Part of a small language model's weights.
Size: width 512, 8 heads of 64, vocabulary 16384, 66.6M parameters.
Architecture: RMSNorm before each block, rotary positions, no biases in attention or MLP, untied embeddings, attention and MLP in parallel.
Training: 567M tokens, 4329 steps.
MLP neurons of a small language model. Each row is named by its layer, matrix (gate and up: input weights; down: output weights) and neuron, and shows model dimensions 373-500. Each number is 128 + 32 x the weight over its row's rms, rounded and kept within 0 to 255. Numbers have three digits each. A neuron's up and down rows have the sign that makes its largest values positive.
Before each neuron's rows is what it responds to, as a language model described it from the Wikipedia text at the highest values.

Sports stats table separators
L7.gate1009:067142098175156136156073057111118138155076161168171113094110144144119123114135098134110158118177125130122132104118187099130087115083105141149128146131052112090139118135116120161132069144135127156120106105126098145130141126077117220143149176089148159122066166137131106157084106085125148150128140120099158084170134105126081107148152117170148153097146117088117126176130156159099167187103
L7.up1009:158101123138079153125098097107149077094130095103099126097129148182062149112106063033140133119149104152094091182150144145152152124124115169162067120073151127121115148117173073187134125154193149128153134145149151145127175129114179166164150141135109124117141160117087092109145128140148122121091155136096154150125113173109048099174121172126105127108075149091099100175099128114070112146142
L7.down1009:134116141103095134099127150147148136145140078151096163143174155118100126091158134104121131136140127117150077133139082186123157115146141157155134145025130136129124139153184074210128160112161128078161153158120085130186165138175140107110156114114107115094077088137093154107099112123197100199140152069127126191063162091097101097106141129033099104104166108095139098147115094160162075120183

Place-linking prepositions
L7.gate207:153168175113096062146109193113207163149134162092152199162130123126138140126147127136126137105107134209098135104180116105181126158166144080200151138123159099122117153074107074110128118149160102103153159103199170120167171085104127095184202108097089130134129127117126115161164128114140127150161125105137163065119098113117138084177069090100131128133115107176154117133082197116101107110151
L7.up207:160189179126129057121143144107163124091192165132132120198155088182145155182114100137111105136167123164163087139098076167108104101136139156158131135125132093168124124153075167075128098096156079115142208056126121146120161116154113125074139173117077127183111089125105145119187160147108120168154083139148123082095074134122172156173066042141124068114089138136183130123110123115200139109085
L7.down207:077136158149130111116127155138166148131157132120129132143071098083117161108119131106130139139147173110140132081119140103161128073196161153181120124073114076092181104115159131074085122109169108106157142161114147153120134137147097106181172085088131105083152120107109151122133131117000087129190098080085083129085117113109115118089118131073151093144168153129140170107125143136128115111137

Word-initial fragments and hyphens
L11.gate295:127126095130160110133122147163134206117082137082108159062134131106107187073091114094150166154122154122124138131072098139110105170144067102164120149074121137146142086117139112077085125117138133107163115053152158137133123090145103184148107111176146130189181155164108100123118110090124100168103163145163127148166139128082091130057122096109167089143097146123124065114081188113153117121141
L11.up295:152124151128087174177091205110139092090159076040116111081159097104135128123169109063121106044107162148093135097097126106093101157148077142117145146176125130091151137142129094131108120150139133116059165172159185075129119101105141178173132127111140173055114162121092137104184084125130146118159118143152158163163150115117217135145130139108084113123067128143131151131127044136087105120109
L11.down295:115149186145160133086131071109123095126128134099071140104125164046101168157168133152147147118146078135133124091128089137127112101142134147105199107098055078135091185109114046182111111152112103109113106119102085124152138129118179109158186112140145177142105105139131138112075113165052150117169120107094102132150091130108148143161082200163097122129103197113170112078140149165169052141179

Partitive of after quantities
L11.gate310:171102106148154143172111118121148174098099110090155173113109147106110160103141084157106149104094124170133160136141142137103112061209144106161175060163144118126125110102153197058169195056103126133135075064123152133162138113103104145189139099149116086123137088118143099133184099170112149136153090098155148050101151076094092062160179120184104073127074162080129153116100131159128165105109
L11.up310:093146147174093160064113090109164080115120156200134120128093126132152131104130094200114120092175119178180123096071068145088100176164101113088076145087130138109152124094051094176129113162117129111105075076148131139136148159152098121129159157123143157140145122123115099150187129084103145147109109121144133136166124216128125136152213123128083052138121080112127151117137204133150125125100
L11.down310:102136075111108094094124120172108122117147161134079168126140108104146126085150121229112093134173122202139155104095117157100142134199118098148038135163155132191149067122138114170169173110073166155122132141132085099116140173094092100125131118133127128133118161105163107120136158128056153106127114113130127116105129098114112172078110163115117128129143146146153105124044191137096112124156

Comparison-linking prepositions
L7.gate873:128136132081110127145161179151109136088141136120162136118075140141154150181177105116144112101142099163146148144158158142128127137141185154194111129086135069116100166164059182119127172185046118126155068105125140127148130135142069142118141133117141100142126164184127148151176125140138189118071154102183124133120144143157166089131193060067110196123115176158107165117114098148096137130101
L7.up873:129081127168145147137164133131137102134125106036134119142144147163160116115140173141063091152126131168161126097160173137178105188106109111123141125178089126140099169130135133102169179102100092113092110122110137191145061163075096192130086161151138137165133133074131070140111158141126209131088150112143062086099106144064093104154098090143166109082084157108112111169140151123076137121135
L7.down873:119079118142108057136124117156173150134094163086142104145131096120113139083134139109115087139086140150161155068150189111132081155149092119159172106145124129104184118076172124145129165138164061160153159134106116145131143160100180098099154107130166164109134152161139114115104086171113139150131107134111117209156154125128107105114061133122151090144156114161118116188188068123119075175145

Proper-name opening pieces
L12.gate1096:143097096161103160101156093169151183131098106172133165092114123128192145112100150101192122151147121123116156132123159095082130104157116082130141181147120098107161164132117159127179099114154158155150086125167170153135159101185155114138155109146155161129125157129145141182118158079147088104099123096077185102152114073193113134116150131155068121078163117151164110127187132140157087145109
L12.up1096:129134113169133096064163119104140130112165113146077126126137138120104119142155084112124170155111166156154067137163120143179123133202102132086193125138128122080135092108158091121134153086162143176166114135195102117099087094135164128158131142147118137102146103145102120167109095115148138068076041136149154153093110145083174081133140120107130129132124123189106166121055034128158097093077
L12.down1096:128099093164084132160165106128146148155109090145150150082139114169165101178050106184113180063113083132088184144137130111115089191154077157139166091120139124113179204162116161159085121156095097169140104169106195120126173105140141110121134151104140175130136177171123147141138116120075152104196137136128128098102149123132119147081106147203136118143107118111152019157088129131102140111097

Domain/field-naming words
L7.gate566:128177177173112098150132132140137147137097109163092157138183140082187123106123122106103152150135121083168123188115090062150122131151167102133090151110122132176138084119047148104157081116069087106093155067144086098189146134160129110126118136097214070125147091132096153138193160099149115120126105102074074079142037143115111166111120127120143088145087106144173094080170162105149124119127
L7.up566:053143099105092115213114125127163096084112113085096111122173085058122091131153078126113091170105130156191085188095154194092140141209067177165154076142078162129117106106071148108132143119067095098057166102139055109148163167148122160132115123123169128118121149125150147096196126091112146106141075128128132110106170081097184133139118106134116151137089162103069144124097159144090171198093
L7.down566:135135160164089137157133119064128117148128080186160115132194181163117132099124179133120112154149060174050099190116110124105098166148097162150090185089136201041161148056122135141110170116068065181107140169082066121117161131177139131133130096119178151152165105143098128094134165084075098125124098071118096096097159086143166190076105114093082083147142075170119160063190146132184105111126

"of" and nationality adjectives
L7.gate501:134139127167084095099146064132133048151157147040089131132097089132111142108139118125070101148144150102124101115091120136162069112149083076114056110165157134117148154123156135131101167102118088124171111071093059143124086179136172074152116078119157082176095150102148152120114149115116188110127138106103120092174112126094117098159164117042057123113131172136104170101096100104142186104090
L7.up501:122128134137122160136137111156093115129131126118124095097090130111074160186101091054094084156078152138111131143117187083136138125156128120115091095130164165109121143076106079153063113154158114156135085145143155135133085143120178119155062134171082149083156184127158100086130102141120188156149154107200188116113157142164141102131097135126108118039143153107091123184165119094201102119135
L7.down501:116075116096172171183107192126185134124182106133103128113154167091088098101090126120100098108144165158102067169159116181112050135147164115129102122074093147113105097063121139142124153134149109144149151151125141184133136046144123097137183104126208147162114167136087068137185140035151124114134140127124104137110150131174110112137163158157086139150072122097102203127188116152089102099182

Mid-word continuation pieces
L11.gate654:140132136175133086099117136098185104049117102088083131064139046167139159147165132162132123155147128101123056099174123128161117103068117096123130130129145126126152139179149089065144122183179195142140113151163130100148082108096133140125089153150162187139116121068066095141127119124131135135141100105137156085145114154211107117147122187118117115113156178130133165163167057139099122147168
L11.up654:164154157197105178103155129125142130118138078091061129214115125183197149122148102106094118119161140110186094143119110138101113115110143089139103086157162136087124092159143169086099177106176151162074109107123064161092132124118094095161101075159117138132144073116140117187119124142108157087130135137145119175144143070223134135194126208130125109174163186130114143148128139131134132128133
L11.down654:119106151072157118166089113071116124157141150130169109112166165140066103143155080117154143159087137109128147176118141125188154130170144154127094156110136174163143121124090137155140134143113111098134088130128153141133118086142100110152182102133155148141156141165093165085139142157047112142191144125099117117124141128074136160150170089120118167094058103111182149163065145165131135105133

Year in dates
L7.gate89:120179121198169147167101072090150164154109103147117162167146182141120116109144076170125129094138128170192124093140132156149124086072102121103111151111106100060157114148029184124122103155134121123110080117097099156137151191091151163137122127167115110106149144157109157173109128099168124081125158105170067101164162113083145201113150144099087123087098152156112089126134103121117122128072
L7.up89:102140130129085183124160121124126090067088129080122196157111167145191196115129196157098112085164141089197105091152103095069141141205102186144186151141117158097100147102126155104059115128100071171112087160114142115159169088129194097138070155167174197132118106134096108156129111162118135114141068076121127129118132090129107098161150081130145121144192076077099100151154188120111142203110
L7.down89:211163113109110119130134092096090184178147154112124146130112134077137185113135101147138120161132149127102176147118129077160165113158168141114194126169109091145124146136155211167153152127193180124145088099175160143142128112102129097059132127135123124117121142127187124165105197148043156079079165174133144114145087126218129190165133146148138135133095114165115153132178120124090114140139

Section heading closers
L7.gate1066:072063131137055088127115116159101116147111139086154120103100107136094139179123115163130088122173132187113165154156114095190145144113160073092068157129134092123081130154172152112146155140158080102123143151153125116046083172151177145113128102119097128140122038123124127132106157161139136103126136113124114128082106151159123109131108049129152065080187096141097141067094148132167073093161
L7.up1066:120119148175163159169156199113128179153112135149145097157093153084152130142170158127138119151140120072154164103115157139123179125174178148136161145141190130133127209103158116136096106135070157180118098148212166069119141127149099116106107102078173146136149135086125134111161170117126110128137124114138074190102157128125102143165106124100125153110133095164153135154156121136076181121123
L7.down1066:133125136122107063147131102104145104170072125119087133119115104136131183103186135179092110133142043109121124145131130119180169072168114107056144096122102137132138093155120153105120168115102170112122094087133112134094083185114149143135102181101166165124098126123102095151119133088103128157126144121164106099071095069145106154154162089126087089113145077092129119117116153041161062098200

Activity or field nouns
L12.gate177:148163106172185048089118143105119144167098186144131128143117158136141123129134115181035096165126136090223098129132148119111094163146152109150107172119102099130141115127086118121112168131115180161109144117133120116114159133103122121140177136142075129099110115110099127071182103101165048153081165158152107103134111190155083132100134152156175124127189159136120115175128118137089108193115
L12.up177:177144163171081072124086096094126117143071147188114169107149148164170132105175093165097118171122157148142149161103067135179167184118122077132138093099081131157118124165177035158133139134108118159085100118142149140124173114150132139132131083163156115132103158131147163139153137126146097104148121120038118043128146118149104142146106083173185101110123161071112124145111158109110114178128
L12.down177:130133133138102104116132142098172122083151128162112063158120144127111109103098157122113091095184107155143130116140123128189099106150157133105130105092094084175115101140133111105097111112187144103117126105127110098094087100105193126125124117039128151115143172127219140113155084148147098163086115040130141161114161180149088184164173144145166101193093124078132184120156130123085104180112

Predictable-continuation tokens
L12.gate25:108181167098106076129134163129099160109114160145135164146152100163111051061145106140099185138151153132153174157148169108126112168133152125213116164112038123109179088161167097056164135090179152126159145069145146148179133138127121156072131100089164152173157146115119140103145078118125100109144212115152176136166098082128117091147129107152125179116159172090067123147177125122083130150163
L12.up25:118179156080133162133144089149151100103141089096096111104135084142126163112128117139106142147165158122166065068090120147125108107145142116145123154140138186079138089084133081126109091070144108125143088080076170122145112101113085126128127132110160114138180093130142110098117129102129110114123126117165110172155155163124124128138148133119107177129164218149132102099136062130115186153100
L12.down25:159089114160151136151111164153151198145110102154139062132123131190164184081104104152130107104083142156100061106077119119094134121088127136135135131096198200120087114073122140168133048155130086146074136156178101169105142134111105104166100162154110125092104124139125108134093105110088106085142077136042072048139104102169147127085070096144179031129143077115156166135132076161102112090113

Mid-word continuation pieces
L12.gate990:209144160061160140149121093105129132125138117131155189149128090136118091121176158143131090174187121141109127200133142151150142119137115095139138143144102093153113132169153148117143087193145127120174128122175181129136133158149120136101098142155114175134173067147098183123171105086151107127117111109143128164177033145166116121123140123112161133094148094160109142145153082107147113084102
L12.up990:126164152187159160122127125175133085132140158114139110111132097189100079176191107139102152140136148174174072087138112127132092126084119094045178136144163026142146126124107142088124122098112130168091143158193181130116037054145085141186107112146143130145116169103142118163112185094089114077132068104113167095163118125164117113117109115114145112117158104152160134115166137197091140047124
L12.down990:146114115163111057099145122171142125113102161102154106163181111185091223164143106126143116140112124114140190187145143151113123105182112156150184128167157143132143052088101137136143083155097104090179142108117142097095101105056149066132187114087144126112167106166125094111160124119083186132118124147127025125137092123139048114174158143161101102109136115135171118122099063136108158124089

Years opening sentences
L12.gate743:115149113141127084158178120163141144126102155100148131110109137151105163076174197149122137121099112152168163095181108086143103117094062109129180168141077140156122072103131162085165180162146101135191097083185133138147147152119111146164140168083136147178104137106099099166076133157138153145154148139143151110112142075102097107089056135132096198112133123155124094101132106098138197144104
L12.up743:087118110116115090153201163129102144127152122149155125131105192137144123147136080141035190147103108132077181170122166145089128150085138101115115156083107127157134135076099111107117128146068111091140141133095141132124100116083129108088103143142124160119091086189106098104127155066138154177115111116087121057124184111075106070050143124172094090104095165160125147057136120073123146109138
L12.down743:157179159156149144099163126103106125051154158144172144099128101121072112144050070176161175195161093052116156099184133128128169127131150141133133118163094100095115161134127099119051094141124143127082101126203132125126102115135131158105125122141093050136140097148116100181115108126030104173099091160074128050147074105197112154142174075160129173135100129116177084192111139111107126157123

Year in dates
L11.gate761:126168114121162151137154126140117173173184098076138142197117172094131158103159159081183122087117148114144182083128147065127139133107104096113131117119144173150119105152134100113133182091140136114123123153137157129146107112066146172135144142129114147130065079156152119136078164124122155154099156102133140096105087085154125111135095107114123100126120065058104131164158121134182139086132
L11.up761:151077113155090175097160164145175119126149122123043154117136149070143081112104161150138154107087095094138134129147077116107094115146082110180102175121116163145062105123117075118087120145143115145093131168107108190099198169182146165152108106146150122075091113180144127094122143106138144189124142158160139095164110121122084151166073091143173082072141116141150125079103174160105039139122
L11.down761:092124152105110059228118124118066208153118170100160152102152130118187138124068041077139145119145174178107162132113200160176179062110143152122112081117087117210100110095137133112127128151157110072129091092111145177110072121117093139136153178150103145093128171131160125148108089110198134179151114114160107136194133086161143092128129173052131172106123157160135170107137070122156094070154

Comparative and contrastive connectives
L12.gate806:121138061203121100125135109165128105118115147065134100127161140120124107147156175162086118148115119149087151105104210075148120145183145118133202137201101124155139112195134123094138185175046164137150098142164155134187143127138055139123135108128071131134105090152106068108144155114113102093173136133177106099155162191106196101141124119110090134154105127117109166128130078080147143203172
L12.up806:141106116117147101099163131175215141198143235134123104150084126142132110099147138126087170179129127184163129120146083139176124121175144091125158126109166102134056126103136140166073146083140160138150132154183119140153120157098058145136120099134094104108126134153142097135136143168084141189114149156170145134110082136174107089118109056214180107087122186213098159077151104113079152146077
L12.down806:099167107150196119076048059161113129102127135174112076177090102092053160139131175181130205148085112155118068162180141147100101125112108176077155122114072095174176159174129142109109151101160169093090189093135115081093125091173166102127149148128122123129121184196147071129138129057141073160165125135191103097161138085176084066084061090166098163128112172087086137137143100145153155140106

Quantifiers and determiners
L11.gate1328:130110138114117097161120123170085109162128114096144091106149132101134157137171128135131130192103102123123061092080127053119103115105154103152170113096142121077159084137183108119113156172154173157169115121145108124108182163136094113156139157095094098197114175097087138096127134113146125129149084092077139122150122138129126150126118115124121073050164160196092121111176064119130112128153
L11.up1328:094163156161165157117197111121122104160174099148120163160123072088130167171162113124152156095099149151137135160140138085179115112111124148117143154115134106096156095102088121136155139116123067108115121166120170123107113104089091147137150162102127096188148147128107138212097125116062186142102120101168197118086144139150177157148130141137145156138083140131178150160154110135105149100081
L11.down1328:112095086160102191177119147081086143133097123075127142089137092149123107150171147141125144145089125135080103130126090108107154158137137134160093126157070152115141076076107157122130127106123088104080159174163144106110116104098071102100165122173106182128196072133097126129182139079022191163052128120068203155094106093165175189063083147155104122118156150090184173147100158145147102063197

Post-name location prepositions
L7.gate1277:169140125125089126083110130161143163170127133072103149098113130158163145114157129129128114069102167116120146125114090119171104128131128101145110224073113156128111077171114063084132119130137143130093109116192152083182172118098136123142147091134130087114156120132153184096135187162130167104169208131147131121111062113160119139151163126161106126142100113164049096111092050172108123118080
L7.up1277:143085147111152157146134119170195064129114079067133140136168154183148139117161121140176143131146122120150128185097134089143117184163106150153157044143111125116121109088100140113082094078151144210176140064125120138154157108173127050055092151187127133141118163154125102155131155098080129145131136107104143141145155082123108137120123134147160105069140105176194089139145173110043076189087
L7.down1277:081152148166107080091102111111187095171111142145173135110053145123148117097189166149108092129208135100109170113128100117167086177146097160123090184097129174167134122090146093124143063151159131118132171104125109108109125112144059110171153091122102167155142148096151140118115137123074142118106194069120139113156171053148165116088145113064104157073112126122086149181100115125119152108144

Critic-outlet affiliation words
L11.gate1136:149076137162120099087174152133159152106114107108188118062133072133087157082099131177205100134124130101137164111144104129125101134089132165182109129124094088101122134153112112098124105124170167133180189105121127098100100175183097143091149139126126117105089141157115130146116116076137139142097144087105144139165124184170194155112031184103148124170099113148111161096096129154058126175101
L11.up1136:116138190209159147103151130165086116183161113206129148161113123092092161132132143167072107128085090124129113139105126129125098144134104114097120114092090146173114131130158157102129147113152151154151059140167131113134146107107142128145167149152153101152120187080128123104130148148143186140136161115074082109078078088105084131125137101177095089125158140093152068105095147071157180149117
L11.down1136:178134065116088086155111119132145162119182157104156109112139099133151107096122154087110154108064084118106100122085158072124139173090090102144085091179114159152185109168116149143165166062130094137215130116137104105125086175131118105136132131158116116115070157126167136101161112068174141158145151140175115124135135095129175074138127117117052098148112162153105168133063112075147120197122

Anaphoric "that" determiner
L7.gate571:105102142098145116090125137122096117140152179143135073138107149151120175088178179088149161146105092111070088161148127134117175110154141132076145138079127110151149072209140144097131106055204098180145110076148119107146195125116141139163152131148106179184149137102148092139119092144108080121101117171116128136122129080175105145127118065135148125147098098170175203183159155129144098139126
L7.up571:151147091142156148103154106132107113177175161160177075176103123174157111112137135090191121152119098104087145131132116095114125094074097078115128091150188123079179126173171133130112127149188158093101132106107116101155133162144144109174124114123174144111126091179158107088102125138177153105103115096076097158143182130109115161130105095187079088094106113135104083115136106143146167149087
L7.down571:145080117078117132147183091086159147114163128127115086125144115131118130150141186132164148153132093109130121112126128123122180111162099114095089130136129144158145102181110163145128178097143121070129105118110119155204142144178107133146162097086112117128153170129023151111140126141192131169086117110141098134136076056138160132098141189149134186168198133171127183135150138214136105115152

Formulaic Wikipedia boilerplate
L11.gate1268:075170120111097142143145084077094100135136119109148088069154074143188131101126053173169180093126099154150175079178135122129118152115142077125144154132157103119109088145101131130169130121136176107109071163135143099094055114134124151103064110174145061136099167115145141137188124182123088131120121124158128155122103110122156131148082137098121070134139126177118142102126149149189096074184
L11.up1268:143122120129140078137086139162109196115092107133093123134187123161101093189158139174104147126111122097096142142162096149157104096192124132180102144143117162163092118154060161060108137169108106150142135140163094072100160158117080105102156172113120094140130124082147150083079135147148142215170116123135111087124125121160067082171135164103097101190166152138098157103089129113100121090134
L11.down1268:111130107165151120118157185127170120171150145150150193155184118126154098110096127120176162175122124133107124130125133101078169143123182134115101190149100064182143199142136140140159119051157193129155112140092130124173127103191180139081117120101153135170138152078159089113141154168217146104138241074119156145149139098181157132104133115059141156140081123073122035133127186181138186106151

Before team or nationality names
L11.gate386:077136094166146104163138126215087106179154154094126149148135060120111111132138097140158134161080103158158140165159122083197169132119134150070147176154153132073117146159102159136167130146129151070146106143143147087185150097168091098125108151152131186144179130118138114193160126155139126111071135146151114135182138143143187121143104100142128108125134201134082160135108093111096166127119
L11.up386:104130096141126127201130114160165178123130178148148089133152175084126163161149151131147156132105160127114057114124146095194163151102105135083194096100161122091144132105176231102164066140178133107076143152125099182155142122099091090129056086123122099097152028091098115083098147066121111145121111123169179165169194142105162143153104119161150165089166119155116109090107092112128148137148
L11.down386:078133164106123148128141099108146143134135142136083098196074083140128102183182149172087139137082130102117108114183134042158143073109104122078140100104108142114107153181092139143137118162127083155105137100147139109154148207111152145117104070116161092092121152127102153145085085149011074134133094096116097141109169141147177111116121088171104155047149105144172103136161123077131104099100

Sports stats and bios
L12.gate297:060101165153166123173114133138143098138106123124124088053171148080118115083185105162133103113109143150113171167162085161112109131100194084085156103151045131175125098083117143145129077160097104141173146126167165078144184149149123160122078127154112131135121171149126134073119129073146146135118112095124127094170149138177147180184147153101168147130151101139106177116110076110133110143083
L12.up297:093145124127142036145137139144119087153117140147151120166128088131178148075183124124132160210094132180185113191175098124117098093126161152116147174164173115077138141130169134088167109147137167156186127157142099108129122156171082149148138175126192121123126124082091153152121126066154168111109130133082125166154161142121162164134068145109111085138176163153131160097055138091170137072133
L12.down297:111120136148109150114111144122134108129128126130148161129128084144161167137108100114184143124093068105159130086103098153158185138068117120109140155111090072151164159165142077108136115091133163041133117133120132128145165129101181128177109187145134128119126072135112090116173132167179146118088167129218189118163151097163105074201139152151103132109108142094150178076181095075161101123171

Scope prepositions after superlatives
L12.gate640:135156109143146102146135148159141140066088120124115165104125069132118152099150080141195083153103110187136193084103140106158099088126102174142150109067115119165127168120143184144103155157084124143146044147161154165088126101127135119086129120116157144161128150168167095140141096079139179145183172111132113119083122125177149132177073179042169112132056189187063157091111138158116147174131
L12.up640:163139119116134189129084068106196226166130109088089108138102104127152168093155146158104185079136161143122129184162128121063176190179147183111194157107179161133161127077126101084133100126097093132126125107108111130158131155105175094180113083137122134139156089153089150142127100152137194081135203160116119145169153149130158119162178121098114101221179152107129114118084131126112107119105
L12.down640:157122102110129090096129143100176134136137204132175135076163105080134141136149112082155164121055106163150129095106097096140156166120107162121133143119087166159133084159089180123141129110111100090108126121110158083134122166102100090193178089169142122209148064152071155150162141139083145093118140097109120075103095104087118156141119134142081191108158139121151099063124168134078086119117